From a checkpoint of a small transformer trained on Wikipedia: 18 layers, normalized queries and keys.
MLP neurons of a small language model. Each row is named by its layer, matrix (up: input weights) and neuron, and shows model dimensions 32-159. Each number is 128 + 32 x the weight over its row's rms, rounded and kept within 0 to 255.
After each neuron's rows, "fires after" lists the tokens most often just before its 100 highest values on Wikipedia text that the model never trained on; "fires on" lists the tokens most often at its 100 highest values on Wikipedia text that the model never trained on.

L7.up314 [150 151 160 145 120 164  82 151 134 122 147 119 116  92 133 243 157 175  93 119 140 130 159 127 109 102 146  80 132  53  63 104 125 113 127 130  39 114 100 150 162 128 108  76  96 141 128  95 125  93 110  78 105 151 136 124  90 109 106 108 199  93 119  97 111 121  17 135 151 115 129 166 111 140  90 157  88 136 126 175  97  57 121 101 166 138 146  84 172 134 134 126 143  65  64  96 151 146 140 132 140 106 119 148 140 132 102 111 122 158 120 107 138 155 119  96 165 143 142 147 112  76 131 156 166 100 107 105]
fires after: ".", "′", "2", "0"
fires on: "0", "1", "2", "4"

L9.up458 [ 94 150 137  88 153 126 208 164  87 159 115  92 118 153  96 192 128 149 148  67  98 183 126 116  98 155 117 127  93 121 122 173  71 128 132  95 109 139 113 167 115  84 115  75  50 133 110 149 102 161 112 113 133  88 118  86 135 126 103 116 141 105 140 131 129  90 150 109 128 195 120  76 138 103 119 170 111 107  35  89 101  82 113  98 173 197 118 126 114 124 164 116  90 116 158  66 157 116 110 125 186 158 128 130  41 157 108 108  66  75  99 162  99 100 171 134 150 147 189  95 143 125 155 119 116 165  77  49]
fires after: "is", " ad", "ad", "ud", "ed", "d"
fires on: "d", "j", "op"

L8.up422 [164 115 111  90 106  96 169 107 135 109 136 121  95 109  86 111  64  92  92  92 119 171 128 109 107 180 157  86 138 175 128 132 153 176  77 121 113 140  64 135 166  56 156 114 168 113 101 121  75 129  78  72 113  92 141 101 150 101  88 165 123 157  83 144 130 105 157 168 150 117 102  98 137 129 177 187 121 161  63 215 105 109 128 122 163 138 142 106 144 174 144 133 104 151 106 183 112 100 155  60 158  87 163 164  71 186 147 183 121 154 160 158  50 126 127 181 154 134 145 179 126 107  99 116 141 104  79  91]
fires after: " ", " r", " be", " R", "6", " J"
fires on: "ar", "ul", "4", "5", "6"

L8.up209 [104 129 102  89 109  76 143 173 136 163 140 152  64 113 118 153  99 117  83 132 122  94 134 163  74  73 125 146 117 166 151  86 153  72 112  98 146 106 101 121 115  26  97 121 138 131 130 124 145  87 190 145 118 111 151 126 135 160  92 123 123 167 111  90  94 120 119 176 143 118 114 182  81  47 126 153 114 144 147 153 123  81  83 128  83 142 136 125 159 183 178 178 141 127 105 158 143 140 181 135 138 176 136 104 109 112 188  93 130 146 132 101  78 137 136 145 135 127 179  89 135 136 140 194 131 134 146 138]
fires after: " |\n", "|---|\n", " ", " medal", "\n", "-"
fires on: "|", " medal", " |", " –", "2", "al"

L8.up703 [170  78 162 109 143 141 192 108 166  84 107 173 144 152 166  97  96 133 128 112 124 124  94 132 104 129 169 138 121 142 124 157 116 152 103 141 150  97  91 180 115 106 129 185  93 143 208  88 101 189 154  69 102 153  91 125  96  95 121 187 147  85  85  95  70  74 101 110 146  78 107 179 103 125 141 123 159 112  81 167 106 135 132 153 146 104  70 123 135 128 178 133 101 156 151 141 144 138 141 164 148 165 158 137 137 195 112  93  86 112 159 163  86 146 112 170 190 126 155  93 202  95  99 164  69 138 139 158]
fires after: "as", " are", " is", "is", " were"
fires on: "as", "es", "hes", "ions", " located"

L8.up101 [146 111 141 126 188 154 164 122 138 110 159  84 133 113  99 171 138 111 147 126  41 186 159 165  73 145  93  85 145 148 113 120 146 132 133  94 125 104 179 137 132 108 143 128 175 158 137 134  80 132 142  99 142 157 104 166 166  97 162 150  99 145 128  98  92 109  74 125 125 154 175 149  83 101 117 133 149 171 119 123 124  98  70 163  86 142 104 140 140 154 109 154 123 128 134 128 157  93 133 128 172 128 132 134 123 179 159 162  97 121 137 174  65 171  58 130 111 146 143 137 150 150 134  73 166 110 149 126]
fires after: "it", " dire", " ac", " us", "cc"
fires on: "ing", "ct", "te", "ording", "cept", " also"

L12.up649 [129 129 188 116 161 109 142 148 125 103 155 144 106 107 184 155 153 144  85 135 145 166  93 137 122  83 103 103 120 130 120 155  85 150 102 123  81 154 104 153 118 131 120  90 112 153 109 121 156 110 138 113 136 102 121 130 107 124 184 191 218 161 136 135 175 116 135 188 119 139  74  83  87  51 146 163 116 120 137 102 145 149  66 135 168  74 144 142 145 115 153 145  85 100  74 147 165  88 137  75 148 141 112 139 128 164  86 127  96 222 136 109  78 170  85 118 103 156 171  90 135  88  69 172 155 191 143 106]
fires after: " ", " on", "1", "On", "2", " On"
fires on: "2", "1", " ", "7", "4", "6"

L9.up891 [186 119 117 122  86 120 133 158 108 103 106  96  87 142  79 134 129 179 110  58 175 179 143 143  94 111 132 170 164 128 141 122 125 115 129 134 110 115 124  98  96 184  99 124 181 124 114  91 113 100 131 115  88 146 123  94 103 200  94 152 185 109 134 103 141 103  82 150 166  96  93 118 116 118 126 109 153 113 140 221 129 133 140 133 128 127 114 119 105 150 114 112 141 142  96  87 124  85 106 122 154 158 138 182 163 129  90 197  62 122 177 162 122 153 140  85 107 202 125 160 166 151 111 194 111 120  94 100]
fires after: " m", " Sy", " M", "or", " R", "o"
fires on: "r", "y", "em", "ri", "z", "om"

L7.up997 [121  65 104 114 126 136 149 135 160 113 111  91 157 123 123 114 174 171  94 131  76  93 104 199 152 158  90 115  76  88 130  79  56 110 104  36 131 144 160 132 158  97 106 154  74 126 114 129 120 120 158 132 163  90 155  81  73 147 167 147 114 154  79 111 170  99  83 148 109 106 178 143  97 122 142 182 174 123 110  82  71 135 119  79  99 142 131 107 184 102  93 126 150 170 141 161 113 133 106  83 163 193 132 118 126 161 169 177 144 186 131 107 169 164 140 152 102 164 118  97 103 131  65 189 171 162 156 176]
fires after: " ", ";", " |"
fires on: " ", "1", "2", "3", "5", "4"

L14.up626 [104 154 146  75  82 142 133 136 180 138 136 143 116 165 107 133 143 107 155  86 129 165 162 175 191 204  85  93 114 156 154 140 149 152 106 114  59 157 120 140 163 102 145  83 166 131 137 151 166 176 165 171 164 101 108 134 107 164  94 148 151 141 102 138 141  62  89 166 149  98 127 128 109 171  89 213 108 141 159 128 128 139 112  71 105 121 126 130 139  59 172 121 122 138 144 148 125  97 154  66 126 195 180 148 134 199 131 163 166 109 135 140 152 100 112 126 105 143 181 112 121 144 138 150 135 114 176 123]
fires after: " D", " d", "ate", " W", " L", " A"
fires on: " |", "am", "ar", "u", "om", "augh"

L14.up847 [ 72 150 199 110 171 135 104 133 104 128 127 184  90  88 113 177 181 114  70 105  84 203 111 147 167 116 119 180 153 115 121 134  71 155 119 130 113 103 177 113  79 126 118 124 158 149 135 191 122 128 136 133 169 105 165 168 113  81 120 159  99 132 160 163 125  81 125 155 103 111 173 149 106 115 132 136 115 103 128 171 109 159 125 174 136 126 111  97  98 122 115 149 126 162 136  99 170 111 117 144 152 122 152 139  91 100 104  99 133 180  99  99 133 177  64 117 116 175 133 136 131 122 129  84 145 133 114 113]
fires after: " p", " c", " P", "p", " f", " C"
fires on: "ut", "ast", "ell", "ri", "ad"

L8.up860 [140 115 175  98 136 128 183 135 110  62 113 124 118 128 113 132  92 115 133 102 126 213 166 173  73  78 164 163 143  93 127 152 136 159 148  96 127 118 149 111 107  81  71 121  81 129  90 152 166 194 175 138 132 130 200 141 119 122  96 134 102 141 137  95 130 113 140 143 156  48  74 110 100  90 102 182  91 119 120 184 101  96 118 167  94 120 118 120 146 121 125 149 126 156 116 152 130 146 140 149 147 146 182 174  85 157  84 128 100  99 157 126  77 158 188 124 111 159 132 147  66  91 136 143 121 126 105 121]
fires after: "ro", "on", "te", "r", "b", "ra"
fires on: "e", "it", "ment", "ument", "c", "ite"

L8.up940 [166 104 181 113 167 195 157  96 176 136  70 116 132 105 162 128 158 158 106 116 106 158 132 156 134 127 137  65 142 136 120 103 115  86 112 138 106  84 168 126 138 126 142  95 158 143 169 174 125 151 150 123 145 169 103 145 135 109 162 130  70  97 122  51  96 133 156 176 170 116 148 167  97  89 123 161 129 129  84 156 138 127 104 156 102 116 142 118 120 100 134 157  89 186 110 114 111  71 184 112 211 107 108 127 104 188 112 142  91 167 119 149 139 160 122 181 114 148 123 127 145 127  92 157  94 109 116 124]
fires after: " is", " are", " has", " was", "re", " have"
fires on: " most", " been", "l", " also", " not", "ite"

L12.up850 [151  68 159 100  98  74 117 121 188  98 113 119 183 169  99 136 137 164 120 127  85 152 130 147 146 157 120 119 102  68 150 185 118 155  94  66 115 124 167 133 170 123 177  84  91 131 128 115 144 185  99 115 156 101 154 159  98 128  92  98 105 208 181  91  97 126 112 139 150  95  42 139  91 138  86 171 134 148 130 129 162  79 176 145 171 129 139 117 124 151 141 128  90 105  95 198 177 128 162 110 114 199 120 137 143 134  81 170 137 133 134  64 108 141  90 159 169 150 132 153 131 128 101 106 151 127 143 140]
fires after: " St", " st", " It", "st"
fires on: "ar", "al", "aly", "ant", "p", "age"

L14.up682 [131 159 118 131  99 104 121 139  78  99  86 160 118 165 115 138 163 155 125 134 131 110  83 166 112 111  83 137 113 117 139 105 115 133 106  84  89 169  80 106 142 178 151  62 150 124 157 114 114 122 142 133  97 114 152 190 195 128 126 114 172 117 149 156 136  61 105 134 113  98 147  84  50 158 162 179 144 106  66 161 183 102  70 124 169 140 138  98 134 107 132 125 136 149 121 119 128  23 149 132 107 203 170 147 154 123 128 204  92 177 168  97 140 132 113 111  67 178 131 108 107 108 133 160 183 138 110 149]
fires after: " m", " M", "M", " t", "ay", "C"
fires on: "em", "om", "ur", "en", "l", "id"

L8.up63 [121  86 124 137 136 108  96 123 125 160  96 163 154 138 166 161 152 106 129 146 106 126 195 117 138 115 125  53 117  96 171  97 148 124  82  64 136 127 189 102 107  60  75  64 117 133 122 194 142 143 163 180 131 159 159 180 145 107 113 142 110 174 146  45 109 153 127 103 194 134 120 146  95 135 122 194 116 165 151 129 134 115  95 109 106 109  41 130 149 131 131 179 150 149 110 138 132 156 187  81 127 194  74 154 128 208 148 127 147 146 110 157 143 116 100 154 110 143 125 136 121 133 155 153 132  96 149 140]
fires after: "\n", "-", "ip", "s"
fires on: " ", "up", "al"

L10.up995 [152 102 157 119  99 175 184 155 127 141 157 154  86 179 151 134  99 118 130 103 110 125 154 112 132 156 167 118 177  98 109 138 118 163 178 163  75 143 116 118  43  55 140 123 107 133 214 178 164 117 158 174  94  92 136 105 177  88  66 101 136 165  91 131 130 100 152 180 199 170 129 108 103 168 116 202 112 159  92 163 151 136  87 100 122 157 130  97 125 100 162 167  93 181 163 138 124 115 143 135 156 144 167 140 147 171 182 152 126 159 103 144 143 189 105  98 155 155 169 167 132 172 138 124  86 155 160 147]
fires after: " ", ":", " |", " (", " D", " Al"
fires on: " ", "0", "ock", "1", "2", "ram"

L7.up492 [ 75 137 158 143 145  94 136 121 104 154 131 174  88 158  97 117 209 158 179 128 140 178 113 150 147 136  90 133 133 156  79 109 143 103 147  99  65 163 120 139  32  75 119  84 145 108 120 110 155 112 183  98 105 117 180 122 175 104 103 141 138 149 171 142 133 132  85 158 146 119 107 115  85 148 152 132  81 169 126 119 140 130 143 110 129 160 168 123 110 142 134  99 113 179 112  85 169  17  99 135 142 109 155 132 118 157 125 111 140 138 124  60 118 116 144  97 156 181 152 140 107 133 129  96 176 158 115 144]
fires after: " M", " m", " P", "p", " p", "P"
fires on: "ac", "el", "c", "ut", " ."

L9.up996 [167  83 110 137 145 161 193  77 111 150 154 220 149 164  98 106  96 140 168 123  26 107 110 174 166  77 125 186  89 120  85 185 113 102 103 145 122  92  83 130 143  92 182 110 159 145 173 190 142 169 117 126 116 119 169  95 100 113 144 108 114 138 129 126 128  91  93 143 191 123 175 128  89 127  98 159 123  69 120 162 130 153 103 144 104 197 141 100 184 102 137 123  89 131 122  98 142 133 169 108 173 116 179  97 138  96 149 111 112 127 150 166  79 186 115 121 121 129 152 173 171 146 158  97 144 132 119 116]
fires after: ",", "ed"
fires on: " with", " and", " while", " in"

L12.up764 [162 103 177 101 139 128  89 156 154 131 158 126  73  94 201 122 152 147 121 116 132  94  83 188  99 105 119 152 126 104 108 102 112 174 173 135  81 213 132 139 126 146 168 106 158 143  77 143  98 155 123 108 171 107 104  82 149 119 135 120 130 106 131 107  88 101 157 125  99 126 114  77 100 104 129 143 101 152 126 178 118 156  79 199 110 163 143 112 152 151 163 120 142 129 147 135 161 128 114  68 205 108 138 115 118 142  94 135 127 101 137  97 110 165 136 143 152 135 116 128 124 108 102 130  94 125 132 114]
fires after: " ", "2", "1", "and", "port"
fires on: "2", "1", "ing", "7", "4", "6"

L12.up151 [158 181 143  92 158 130 150 200 140 131 159 146 107  79 157 197 155 124 100  85 143 133 121 210 115  95 124 154 111 107 147 148 127 169 134 103 106 158 122 144 138 187 126 124 129 141  96 146 145 119  49  82 152 156 135 134 117 134  40 142 130 119 147  95 120 137 111 173 111 106 112  88  62 135 141 155  94 109 140 170 160 113  85 126 125 127 134 130 133 146 155 175  94  87  92 132 149 159 166 134 169 121 126 135 117 127 133 170  67 158 138 103 168 115 124 119 117 146 146 149 136 151  59 174 102 121 165 130]
fires after: "1", "0", "ect", "2", "9"
fires on: "1", " between", " both", "4", "2"

L10.up1021 [110  92 107 119 119 117 152 134 177 152 135 106 132 190  78 179 110 164 105 110  54 156 205 192 148 121  73 126 156 128  83 115 164 158 124 141 106  64 193  98 116 183 135 181 156 111 149 135 105 140  87 146 138 122 100 135  74 128 137 127 107 108 122 126 125  78  50  82 134 150  94  80 130  94 106 148 153  78 181 161 135 104 120 131 185 206 115 102 168  61 104 119  74  84  98 180 147 104 148 146 147 150 124 109 118 122 146 206 140 160 124 131 139 140 130  99 147 123 124 136 124 119  94 125 119 115 140 152]
fires after: "st", " st", " St", "est", "it", "ch"
fires on: "e", "ore", "o", "ic", "u"

L10.up64 [142 168 116 107 102 133 164 145 164 192 129 141  77 180 135 179 152 155 123 118 110 138 152 179 148 140 144 141 155  80  95 148 142 135 100 175 106 129 119 139 141 133 159 123 142 136 118 113 119 125 132 129 161 145 160 121 106 104 118 181 167 184 147 148 130  89 152 110 166  91 136  99  98 148  93 176 116 159 112  79 132 134 136  75 178 130 128 102 130  69 190 153  78 116 137 102 129 139 144  95 119 124 199 184 137 199 130 143 128 151 117 140 140 124  70 123 113 127 117 142 158  69 104 197 158 146 181  84]
fires after: " C", " D", " L", " Ab"
fires on: "u", "a", "amp", "am", "ong", "B"

L9.up818 [109 123 111 110  86 149 139 140  93 119 131  64 135 158  89 134 152 145 184  95  91 134 155 168  85 136  79  71 130  89 147 171  49 134 141 149 132 177 139 121 132 149 129 110 145 127 164 208 126 151 138 153 173  90  89 138 145 161  67 116 101 102 146 105  92 137 125 116 163 131 104 140 109  89 109 154 131 113  86 148 139 118 100 142 129 210 117 121 113 176 133 167 154 153  77 121 171 116 162 110 212 147 120 187  96 113 162  78 126 175 123 121 154 131 133 139 183 139 146 126 132 135  50 131 115 208 149  92]
fires after: "un", "ent", "d", "ud", "id", "ad"
fires on: "d", "n", "uck", "en", "k"

L9.up120 [131  72 134  80 135 154 190 158 108  90 145 111  42 180 139 149 174 113 132 101 110 107 111 165  91 143 208  67 119  75 179 181 109 154 105 138 100 149  86 156 155  90 154 158 163 155 103 136 165 122 141 139 118 124 125  94 110  74 118 136 122 161  99 133 118 108 135  98 102 162 132  98 130 128 138 219  92 129 103 211 142 133 100 148 174 215 125 149 169 154  88 104 167 140 135 105 122 131 107 117 156 109  88 146  57 178 134 164  83 141 138 111 128 193 170 144 180 117 143 148 113 136 143 109 135 151 106 155]
fires after: " ", "es", "s"
fires on: "1", "2", "3", ",", "5", "4"

L7.up46 [ 85  85 125 116 108 133 112 181 140 121 103 127 143 196 142  92 146  98 109 102 106 137 149 141 173 123 131 120 157 156 140 120  99  72 176 113  84 166 149 139 110 121 115 197 172 170 170 139 198 129  94  98 104 146 123  94 163  89  89 135 189 155  83 149 164 100 143 154 136 143  97 152 125 189 155 143 114 167 102 184 130 126 134 142 102 164 117  93 175 104 133 176 115  87 108 157 192 151 152  84 189 173 134 166 114 107 110 167 135 124 186 110 125 133 189  75 101 144 128 169 174 152 108 198 146 125  91 133]
fires after: "e", " E", "re", "se", "te", "E"
fires on: "y", "i", "ir", "ner", "ater", "an"

L10.up946 [178 116 151 139 113 114 105 116 111 120  90 113  88  97 176 143  95  85 122  85  59 127 122 196  80 132 138 133 128 146 148 142 163 115 108 120 130 128  84 111 145  97 131 107 143 147 162 149 129  98 137  91 195 158 113 104  84  51  96 169 137 134 164 145 142  96  85 179 175 126 157 172  53 127 181 190 109 115  80 110 127 116  87  51 149 169 146 119 181 126 130 126  98 119 110 113 150 145 154 132 104 217 127 141  79 124  91 165 162  89 151 121 119 129 153 178 124 154 195 157 140 163 111  99 156 133 131 169]
fires after: " l", " cl", " L", "l", " v", " Cl"
fires on: "im", "os", "ik", "ia", "ower", "ose"

L7.up511 [118 122 166 109  92 101  63 142 178  78  84 132 179 176 128  89 117 121 126 108  93  73 151 198 150 147  73 151 153 136 139 115 146 156 114 122  95 146 164 131 143 132 208  92 129 146 165 161 139 142 109 127 129 104 138 127  77  64  91 105  62 129  72 120 126 111  66 108 133 145  80 125 152  91 161 122 140 126  91 138 136  83 101 124 161 173 133 102 186 149 127 188 168 119  73 158 168  97 124  57 117 190 114 139  86 189 187 164 138 217 107 135 126 131 154 164 130 147 131 161 121 158 108 128 131 141 190 155]
fires after: "ist", " St", "st", " st", "ord", "w"
fires on: "an", "ic", "op"

L8.up634 [144  68  79  97 132 133 134 171 130 134 173  80 168 178 184  84  69 104 110 107 152 129 129 117 142 137 134 117 165 120 146 117  80 103 106  71  73 155  74 158 140 109 140  95 125 143 188 177  99  83 156  87 149  77 134  78 128 152 151 112 104  87  82 137 139  95 168 147 157 120 132 133 114 134  96 141  82 169  71  79 114  97 133 123 139 108 172  85 186 120  89 124 150 127 141 134 158 138 131 103  91 189 149 145 150 113 164 167 167 141 137 136 126  94 212 180 139 144 123 138 133 150 120 169 148 105 127 118]
fires after: " |", ";", " ", "ual"
fires on: " ", "ification", "1"

L10.up849 [133  98  96 110 130 103 114 128  71 147 161 212 138 129 124 123  84 165 153 111 142 159 161 130 129 119 155 127 137  69 141 181 116 184 133 148  81 159 135 153  46  60  80 134 176 168 181 188 104 122 172 177  84 161 130 111 114  62 137 124 130  92 160 152 153 117 134 154 117 116  87 131 132  90 126 153  77 102 169 121 144  59 118 105  95 175 122 118  88  98 144 111 137 149 129 149 152 102 129  80 129 154 146 201 108 166 153 133 114 159 163 105  18 111 138 139 102 151 151 123 160 186 130 137 111 131 121 149]
fires after: " E", " J", " j", " A", " Je"
fires on: " ev", "v", "mer", "nd", "ud"

L8.up796 [184 133  92 116  57 117 107 126 146 105  93 154  98 165 115  66  81 142 135 100 114 125 175 109  86 115 127  86 119 101 160 125 129 132 182 131 110 153 109 152 175 143 178 148 145 193 193 158  95 117 117 113 119 132 155 102 152  90 173 112 135 135  76 134 153 116  91 153 168 149 114 133 144 142 117 128 136 180 144 132  87 112 125 128 134 127 108 102 117  90 119 120 164  51 114 124 191 135  71 141  98 169 136 108 145 147 150 111 142 128 173 156 139 183  97 128 131 154 116 147 121 133  24 148 139 100 134 132]
fires after: " a", " the", " A", "a"
fires on: " c", " st", "st", " to", " under"

L9.up970 [158 133 166  79 160 125 127  63 170 109 158 152 127 111 165 160 118 149 145  95 125 204 168  97 108 149 178 173 152 125 159 123 152 136  85  97 118 119 152 108  72 138 117 118 135 154 142 129  83 145 152 138  94 107 119 154 104  86 133 136 121 194 182 103  99 118  99 143 160 140  32 122 112 144 154 152 131 118 139 116 184  72 121  73  94 212  98 122 125 164 140 153 131 102 113 142 153  89  73  97 108 107 111 121 131 127 148 217 141 149 216 142 142 127 164  88  78 157 159 144  98 160 131 120 107 113 173 131]
fires after: " w", " H", " h", " W", "w", " pl"
fires on: "ann", "ord", "id", "or"

L8.up680 [153 140 164 111 124 135  93 121 101 132 148 193  79 107 129 157  71 135 119 128 183 101 104 145 132 102 196 203 129  99 124  88 138 138 117 125 118 155  36 154 121 124 134 114 139 165 151 131 115 114 124 113 137 126 145 128  91 119 135 139 130 132 132  99 124  74 124  92 142 129  38 139 103 145 185 169 103 111 163 145 189 127 109 142 184  87 122 106 169 110 147 183 104  98 144 177 132 116 143 151 168  73 191 143  65 136  95 147 124 163 153 119  76 139  62 126  96 120 144 161 117 137 163 142 175 105 122  97]
fires after: "8", "f", "om", "–", "v"
fires on: "9", "ic", "um", "8", "x"

L8.up225 [169  59 144 112 118 110 117 111 129 146 102  86 164 158 122 130  46 128 167  93 148 151 193 130  80  95 102 131 135  94  88  99 132 163 130 127 132 168 124  89 105  88 111 126 101 192 154 136 109 161 170 130 112  96 143  90 135 144 124 122 152 188 181 170 123 119 131 119 110 119 115 109 118 164 126 153 152 145 117 157 150  80 140 110 154 192 110 134 144 178 122 205 151 145  65 170 188  23  41  64 108 152 142 132  75  97 164 142 109 118 129 166 132 108  88 117  95 126 155 191 107 128 116 121 123 142 154  88]
fires after: " pl", " w", " r", " Pl", " W"
fires on: "ing", "ant", "ann", "an", "ind"

L8.up721 [111 115 133  82 143  88 168 132 150 136 174 142  80 160 159 170 160 155 108 118 120 147 100 110  99 171 163 134 173 168 109 130 145 154 148 128 136 108  78 164 138 112 148 152 134 120 121 131  96 105 133 138  85 138 117 143 131 116 138 119 193  97  89 122 109 126 147 105 175  62 140 148 116 100 157 134 133 174  89 177 117 145  55 138  84 116 124 135 177 117  88 120 133 197 107 130 155 140 123  89 166 185 162 106  46 138 110 160 141 109 156 133  56 164  73 158 100 130 180 102 116 114 121 126 125 128 129 120]
fires after: " is", " was", " are", " were"
fires on: " in", " of", " un", " s", " under"

L7.up752 [106 166 170 112 165 159 118 145 155 120  65 202 105 132 103 112 222 163 106 109 147 160  85 171  98 100 137 180 118 129 149 167 102  83  94 140 121 155 115 111 153 139  82  57 146 147 104 111 155 131 166 164 104 141 115 166  66 118 127 147 178 168 145 170 108 123 123 113 115  96 151 101 139 142 111 133 191 103 108 176 110 102  61 103 174 159 133  93 132 159 125 186 105 121  99 153 101 102 133 124 105 143 162 148 142 141 115 110 159 152 119 151 109 121 110 100 159 152 132 146 120 152 121 101  69 125 112 103]
fires after: " P", "P", "p", " p", "Q"
fires on: "ri", "re", "ro", "u", "ib", "ost"

L7.up210 [ 72 147 141  77  97 140  94 119 124 137 101 136 157  95 134 192 135 125 203  73 103 167 115 141 172 161 161 105 142 108 119 132 126  65  95 161 125 176  97  98 159 122  90 159 130 194 150 151 122 151  91  98 104 116 157 148  88 109 129 169 177 157 136 125 135 112 125 181 133 179 102 129  52 170 137 147 124 116 121 151  98 150  92 155 148 123 172 126 132 169 127 117  97  88  85  93 164 150 175 139  94 145 138 200 126 145  98 151 130 148  94 183 145  97 168 106 131 177 165 179 172 174 130 136 133 126  94 175]
fires after: " R", " l", " cl", " Cl", " L", " exp"
fires on: "im", "ac", "ens", "ap", "ig", "ail"

L8.up203 [191 139 149  85 106 103 180  96 169 154  82 163 160 155 131 161  52 118 122  87 130 179  97 134  93 130 150 101 133  72 124 209  94  88 154 118 109 137 111 167 186  97  98 106  88 194 116  99 136  96 166  83 134 139 149 101 109  97 134 153 140 116 101  84 108 130 123 134 142 180 164 128  93 129  57 148 119 133 152 228 128 113 134 105 127 159 158 125 125 122 165 113 151  96 122 163 171 135 125  75 194 142 123 129 131 132 139 127  67 134 137 169  67 167  51 154 121 152 121 148 148  79  75 182  97 100 120  90]
fires after: " A", " a", " R", "a", " r"
fires on: "v", "th", "h", "aj"

L10.up130 [141 156 154 117 123 170 187 121  57 159 157 196 114 121 136  77 134 108 115 144 132 125 152 126 122 165 138 104 133 137 129 150 141 133 168 131  80  53 140  97  84  80 107 122 133 117 107 178 153 139 126 202 129 114 149 102 143 127 112 150 175 176  96 116 160  75 129 128 180 110 110 136 102 174 128 164 107 127 116 120 196 118 121 123  41 133  64  96 131  95 152 130 153 125 106 104 157  94  95 114 123 102  92 120 152  93 154 109 109 173 138  92  65  96 117 151  76 138 145 123 142  98  90 123 117  86 155 143]
fires after: " E", " e", " A", " f", " com"
fires on: "mer", "ather", "th", "ner", "ch", "nd"

L9.up949 [147 116 118 111 160 135 200 147 119 126 132 157 130 128 135  92 144 155 146 131 107 102 106 151 154  70  78  85 165  54  90 124 107  92 149 114 124 103 105 101 109 127 161 124 130 157 123  98  91 123 176 159  91 146 176 134 134 151 121 106 104 158 108 101  99 126  83 137 224 132 124 163  49 103 120 131 111 135 132 149 133 102 131  94 101 163 131 107 175  99 117 141  99 152 103 118 170 150 135  67 166 153 153 115 163 154 178 143  81 201 166 172 142 238 143 121 131 129 149 169 159 148 152  73  85 193 121 105]
fires after: ")", ",", ";", " and"
fires on: " and", " |", " to", " a"

L8.up632 [147 153 182  74  85 115 152 124 144  78 124 134  90  99 151  94  80 156 128  91  96 173 122 145 145 139 192 162 120 136  82  85  70 201 145  65 112 187  75 116 107 137 197 156 126 136 178 159 128 118 166 136 103 126 152 172 117 127 176 107  89 123 168 167 147  95 142 154 147 112 153 148 128  69 197 158 170 123  79 187 110 160 136 155 110 153 151 117 178 136 159 185 129 107 164 100 116 130  80 107 129 128 190 152  79 166 104 184 169 144 121 148 112 143 151 131  84 153 186 183  95 120  80 112 158 162 116 114]
fires after: " be", "z", " Be", "y"
fires on: "l", "m", "g", "st", "b", "h"